Weights of a small GPT-style language model, trained from scratch on English Wikipedia: LayerNorm before each block, normalized queries and keys.
MLP neurons of a small language model. Each row is named by its layer, matrix (up: input weights; down: output weights) and neuron, and shows model dimensions 336-527. Each number is 128 + 24 x the weight over its row's rms, rounded and kept within 0 to 255. Numbers have three digits each.
After each neuron's rows, "fires on" lists the tokens most often at its 100 highest values on Wikipedia text that the model never trained on.

L7.up1411:178097075134194117129169128058132149133140129158120156114116134124071211096115137148093130088053139107109132090114116125075118096157098107127113122146174099127112193109105122103135148124116125169128125111110143117109132093127127151144139137119119159150092109139137109124116120097135148134143120081111076133128134110162135146142131153175130136126170145132144095117129132082110143145122149154130132153141113153160113142114120194135137142141156164154149125142122136138096140078150108144151151141118127170135139151084115118124145110126145120131099150128103130133127083066115113121
L7.down1411:127144117116134168076107137090170139132114088138163162132135145098129116165151105161094108096159107103104121117098150108131156124098095161108121141101124121145099107092138123150155135127116147147148119146080122108139122118171130142141195114132131115119140156161144127135103139120131183171115119114142121092116139127115102101115125151084149107140156130161124147141110124155120111106150118152139150110098134126105148152118114129123147117092069108158107123077095113143104097115164117104180104152137130122151131185122165112139129159135097132130098156135124138090142150150092114085
fires on: ",", ".", " to", " was", " has", " during"

L7.up77:134096100108138171131144120145145109150128122105110107118122090116142146151129080073133113154123121093112146148108140102153113103101121147088107133146170124132083130138119199138144114104109136115138158113090140129119160162149202094120121098136128173089148159120123155148118147134141116121152118131137128123156138119106147134120127159165138142127138126150145090125136120100121124144122145134166128164109163156136119134102118143124130093110105131132079126162111074117107149092123141146151093114179172130121099138138158131126122122117120112103108117135136099107124174108155132080
L7.down77:092112131140136157118122106161066180080113126140109140110137108150091139108145103120136165123149164108145152126159135120160124140108156155099143109116091125116175145109130138136098119098165169162098111163146077139141148137115151131129107152143170171121163139145135161081151132112114176161152167100128103138164130169158107185118091148121113138138116161133147164145130122140143142124157129139138144128138143130098094126123177150127115082173137113116124110125126151157193135138046150113104130158110108111128159106118102133040110126136155151146082153105111075185118107095122068126
fires on: "0", "han", "an", "m", "Associate"

L7.up578:140138137126152154107100123088122096164101109165135138111141153156132143148119084144101108161129138137159137163150114122164088150147178157146075169113147113107140140173089149100160097123119111096090134122157139107113125126149137118127115135120094151119111153101167154119117133094114133123131152158114114121149096105142148125108133146152173182104123115161154147100133092128116129138141147156120167148089085114102108116109138105089131112142100096132097113152159131149151170118132129109129152109154182121142120131115146180127153129115088143119120129083156075163143100123128144101
L7.down578:134162154183110156128119167113135126125131138102132108126140137155101126098152107123140166163107146143132137130157123135136119157104135126144137089159140124153173145089123083099091131148104058119134095129143204158135164126154121149122145136162174118138119132120127135130107097122218121097130172168138128125106105129142155112136129123139123085131139127119127119116066146089105110142140145158122154081102119110126146151105105065115107111058134101166104090162154105157108084155057150129173137074118098130139093098142123177108095126105147141184125089147156147125114153090125104161
fires on: "-", "ō", "o", "to", "i", " Shin"

L7.up2720:159156101119188139151112146153121098128132120123130147141132105123160141179154094174133130129122151116134176158125118120145082134130104138143125105100120144122142128116169104116152104175193119125147178128148131152107138113132137138163110149163113176119129139126063185141145114095089140129070118138131107128123127111137183099089144132125127125100104115125149131118147131176120091182179130105118152128122110131156179117098136136097131165139123109110093150104169133123118094132109107058164123101140145143119101131153157114102163129113162157126153119094085110120089127134146173119
L7.down2720:120170116117122122136100113094110116081139113115107108059144106106111124110125122137120108117102135154092123126099143103138126098129156104060115157094150164112118125110157122114134136132114178105138107106125121138118118157135168126094138135131122159118103149149089147087137126128148125144114144149108143117140121117142123165120108109114103147140128135089125119143078095121141114109067116144109126138124136103105122110145166130174149142079111142152138150170166151129137143136093120121109158109121082140143133150152167156063132133118077108166093129136129151111130112122088137129
fires on: "s", "ing", "e"

L7.up1143:118155106122144166135143099091136138177113093186113117135097143089105112092129090164100136111133107150114077151091116107147084152085113143169141138144112100143141145147166150117171185144110145136158162084109114137111134110125152116134147139130098121136151125105105123137152156105130165121095149143144121124133124143142133141150106136118161105094118121163159089105125146129148114143139108163152109137154147169126132153136123158127126142135129134125144150157131073114125106117140118143147168146109179104085117137111116112118122158155078138123115136122156157135111134059127140069
L7.down1143:113121139128134110152107150086052154128148131116138163095130124114126155137091151150152112150147181118106127095122133161149082138115129155076084175102106119123161141124102101128173107147101134103143096088109127152141138076128125135141168124089076107134128101140138107154207121146132138146058125128088118096124149108187136137135084098129123116115132128124102147143181146157122086088088152157128115145133153110135123093109111108111125111132089139148095128149115130150118135139040112151110086118146143094172096129094145097038120142151096115125117135130168123096142128160099119121
fires on: "0", "n", "m", "er"

L7.up2581:128105072140124134121087110142100148146141172164119130106120151133151085107095129073123134113169110110112169129105133095141122112055123150142131175127135123138081177145138136125108082087143152103104154115068169133155144144145108134120121133149137114106133101153137082112137122121136136151150146117123098094153170148163128162098140115137113070122093121091158140141170157094151173136131121151099100143118130107111141105129135159132086101194123142149098118116161163126161140119101124126133091098109095156092129119119131112101132145097147105128178089119144128123110112077088146123
L7.down2581:140137096131100145124142160149083139112151154149119131163138116150117125153101131102139095142160118115117094159135119137148149166134145098077102161127167168118153121122159162127062107147132120134084138157150093088150096126110163176125120155090090134136118111091144101145122111114136099085120165125154102109158122140117173137128160138120136123129109106114114121132150114109108144116136108127110119136069095067140083127119098106144119161124131159147102139142098096134154112163080114170166085104131099090129165103166141150110152146130120149125050153133172115096152121165120135125
fires on: "9", "2", "3", "1", "li", " •"

L7.up2448:127093065130134146145117127117110133143096099176113142163124146106131121133179119149129145127115151118126145139114109114122144128114110123132104125123104131142146179132104144078134133140121166122168124146124140149109115133102170112152115094095087128106128127136134150113133135118107157114125118130134135115121101115141106114119110122107122175124147096144141078090138127126110105122161099111153120130143179144168136135138165140064151075146083154159108076117165124099126128112087123127147159140131127173113077063164129128119107106158096117083126121118180166090107111088132139068
L7.down2448:108123142087148138098149092155147111126150086131177139123168110142165145135124117102145100127101098098133133133158143125103113100128130143158194156099131141079120144116142135130124147127123132139105126149160123157147172101126081143172150113112125127138090075148139099121156145133132130106102180114145183139143131126122170173122128150130134092117130190142142120141113118117158120105131143131061153112150116157139105098141120131122155151124121141109147144100167111128153159083117115139152101153126130120145170137109106123130168135122133162131139143159087102099148125171175137127
fires on: "---|---|---|---|", "bi", " |", "mb", "4", "bin"

L7.up1078:107117094096146151142182141129127125100117117120097081157153165112112119172098137154131160125122200095138154140179077142138138138103158139139109110135136151129136127165125101140113104088155095102122160150129142116072112114099165148145147128118049113144101118143149141105154143111129133116100097126088089097151134120121124129146116158176124118093137139102131160121130135137145100126165135151138161111095108154146141120195094152140151160127121097108133143110128153149097091121138152178156133105103150132110156102159119133122118137109112140134117145102076136136127122126118158099
L7.down1078:177147128119143152090117125119103112109117126098136121118171120130117136142164180100118082145122130161095118120084133178145137108165154129126107119103113142124092138113117126137130117153090106167113153134112151116100134134139164052138138156137127149091132114113090101155125193143141163144155124167155108115133106105174142118107069156156165131115111129106102111146120133149115128111103154150143125125133103125103155144151113184157130144130128146141167135116122133132166126140067106157191122088149148131154131150110107095068130071098139115139131123117136128108139138116117167138
fires on: " A", " State", " S", " a", "c"

L7.up1727:111078173111179129117106130135094131152165150149160108121135122101129118123137092142138108124102136148150138165098124086158095103109105094174150142103128119086093141173173103132147143098105176158110138146085162130139148133117156129159149107143150174108100179133126176142154097093111159156099088129112127076108155125123106152110116153113134116133135071116147123099118156128104129124142174128100104152133152104144078109158172116097130110131138133152124147132139186134133152152125126121136135121101151107122104110134119099118153170140129141135128138137165141125112141160139116138
L7.down1727:109126096171108156092127112087143143177133115083102140129145094150153085144135142112200097156121174123133131154112129123127106097128149126123139121092134097091146162120144120145126107183141094107133125117103140102150179125128157143140094102119105129165139169087146126115083125156103100115143159124112093122089106127036137132141153135128130131176092149184122142153128133102121110118133105144116108130166084152115148153130142143121133103094123139120120149135109140133114091136094187123119161068135119129126133134144145142140157143096106096133134174163132151110103128145090104083
fires on: "1", "mo", " ", "st", " b", "ab"

L7.up154:103114121111150178151080127127104096129145122140129115159136151134120109134113111179119088135085159170150177127154126138104131095121118158145140133142115153129115096124108132129133151125114095132154129126080152170087125127079110157093133161111101144132173153147153129161182128111132133106140088099124073164141136135121128146101093104125141142116148141156075110143185132141122100117150134129178099123108170100086106125140140162111126158154109132109111123146158081141140131123105110123133157180129164155102091147130148141116139100145119137151170117119101078147139045127134151127
L7.down154:169130113151163135112124126108144100125142122157151138130153144123094173134127145121125110106106175140103150157108141135135118107100091132131096111099151102122102146115127168166117153120128140108149110117125145068144103148154155112094132154163133131119139143124113130153128117121119119130089140133134108143113099102130091106142129135101119120146135156087096090115123133120110139193161120166114086113118094075163153103131132141145142128123115101162159109120090124127128130163183152147153145124152142163086127144187154127158133138115138114159120102151121160116140123144139126151
fires on: "\n", " |", "i", "er", "-"

L7.up1087:132140124100140154134119168125123122157132171135090121114072163136123125086085110099132089127127103120133150148106127136140140082118089130181148142149122158110113127123106092114091166098178114141125160115120120121127185102185150137179129143141136149140138144116092148148135104145104156113095153115126122076139132143125124150136120157134133072141143148096114123102155147104195118113124128131127124137121112146131097097123124140112129086166108107119140183137141159150127130114141129112166075166108127136092147110127133123109149145120122144084128123137112152117154142154142142101
L7.down1087:154131159124151132124123132144096148105094083109179147168098096101129157152105102064112096143137122111154118149144135142133134135147118145112080173096101121107109126083125154101140124116122119149131109187106098132145102080135118137110170146141123119137152133132105169172125133154098100121109147155120183116084142164085138085132099101142172098111112152165122131126103138132125150109124068109101121091106086133134157137103177107106118154081119117108141140135131133138126107128173100155102125071148115142126082090122170155121133156126122101111121103096132145108114126119104147104
fires on: "1", " to", " Tom"

L7.up320:125121120126121117130144137122147118135136113091121124167143117105140140160149099115075141125135111137100130160108128116148108134098139108165163168117135149151132121131170159149131171096111178083117169102133151090137158115126158107120126146139089108083095168149112149151127111091149108133150132115147112163144187135148177122111132099131140122110165066161170078132109108130195127179111131129100163131128133147146132139158114125124156110117098124096129140100111106111129101122162126082100095113105123108119083129117166142144145112107124101125149133117108136104121133123168101102
L7.down320:152167089113142088100125159130157111096137112074187105121101133117122133135153122157116120109110122141130119095138141108164114173154077167123141163143116079110137143116106153149129116155148154115193131131126115143141134091111092140110103096138151176111114129099098137133117167108128144142088096147133149108127167153125164115116101145112184139145110119137097116140120105134134111110117149143150109117115109158140099109127143116179113071107192101126142110103129107092150128165067099141110100085140116152111164107139100139121128154102146112099106147089127093114104137149133128128
fires on: "s", "m"

L7.up1819:155088116160165136138120142117099149128076185113148112131147152141096168107118129100129135116136121128137101123107153150128141086136133128112140128128088107107142134134115162099110131152111139160117139143142162144118130123104139171114094191120130140116119122128137115152137122094140140105115086127100108162128174117145145126111142116163169113140134044126137153094120145084133071176130083129082094151143150128184127103110187149056173136123148160094099130110110179129116112106115110147110098141120134147146152130110142124124148119103191136151151104127155108111129148086132089103
L7.down1819:135115098104150120117148153150150131143159116166193142117129125148133128146103124146087146087101154129102093155099143104168111116105113148155173179142158105139151115109103107155115149115131107103125092133104098101144131088161133130098120142115077098124180092163097129126118148122114147152129164183100110122107152120100126105123140093138125119116147131120119148113100128114144124105097117107113097123086155144122105103113203086132135118121144084094094139109123143082136139102166145072106105155175085127139147160134124108154100142088158134128206108150158101106147168105113139105
fires on: "s", "S", "V", "---|---|---|---|"

L7.up2036:109076132080159139116132129131122102078131128124148116102124093140152127121122108124128150113140132114203149122123128124166157146098164143110115159129121157154111126122132131134097133117130088076165174105110149120151117103157147100113158144133066169114164178135134090157126112124175136165124140139166141142136118135131174146126168167152137128129122144116109143105123129121135073126149156127085172171172136107117085116106093148135131099131134095118142163137136074120169144138103129156144075108114110142151091129092122103114116119155117159129155124153135142077116095120144162081
L7.down2036:109115122117119147145152143099144095153111123166135098106122133108110150147113121121123110146129156084127102110143090103118130125106141154127166114128154143151125141105123142148137112113132124130144159115134124119107122145102096161155136121117126121120153116133127082129140132129129087131160114122102104147132118175137135148086086159127119123128169164140152139104159105108131181137131108115151127085106124119179174122118132143127145105136104127133155132150117151138130138104048125159121121105079113130134134129083148179122162110153160072078134149118112108095097130144136113085
fires on: "s", "lan", "pos", " Bas", "x"

L7.up1898:152125136074107126108116094123121146138103133161172108102122160143068115135142135109110171125133165146116107106119142109134150132136145125099130146149138108109083154190107150122084134121090114121127165116118158139126165140110121110131185145123133155154103157139124137094138133116125170159141113118181123076129136163153155123179127113141090136070145092142105146085125128132125118173132135147114144162069147122132127097142131131147153132138108139137143114131110135116154150074126134144120107171146145143168061096137116119129140115104180098149121109123074132111103151156178135103
L7.down1898:107080153104140111137178151126146156149115062112079112130133126122122139120142160172121115097183084086112119108114119133100109111106115122131118139163136108159166095118133084148130134128137101135133135126081144112099112131120138158081052101167139129152165121118151133151121133123144141174135142124077166120126117143157113127108121116119102090131133125130118119152124149141138130119137110131124099124142108130125129132126172132083106104122121123131167141115154124131118118119194109121096139146139110121125147143106095114123124152106154141136099125151109130148149141136135087172
fires on: " is", " such", " was", " were", " not"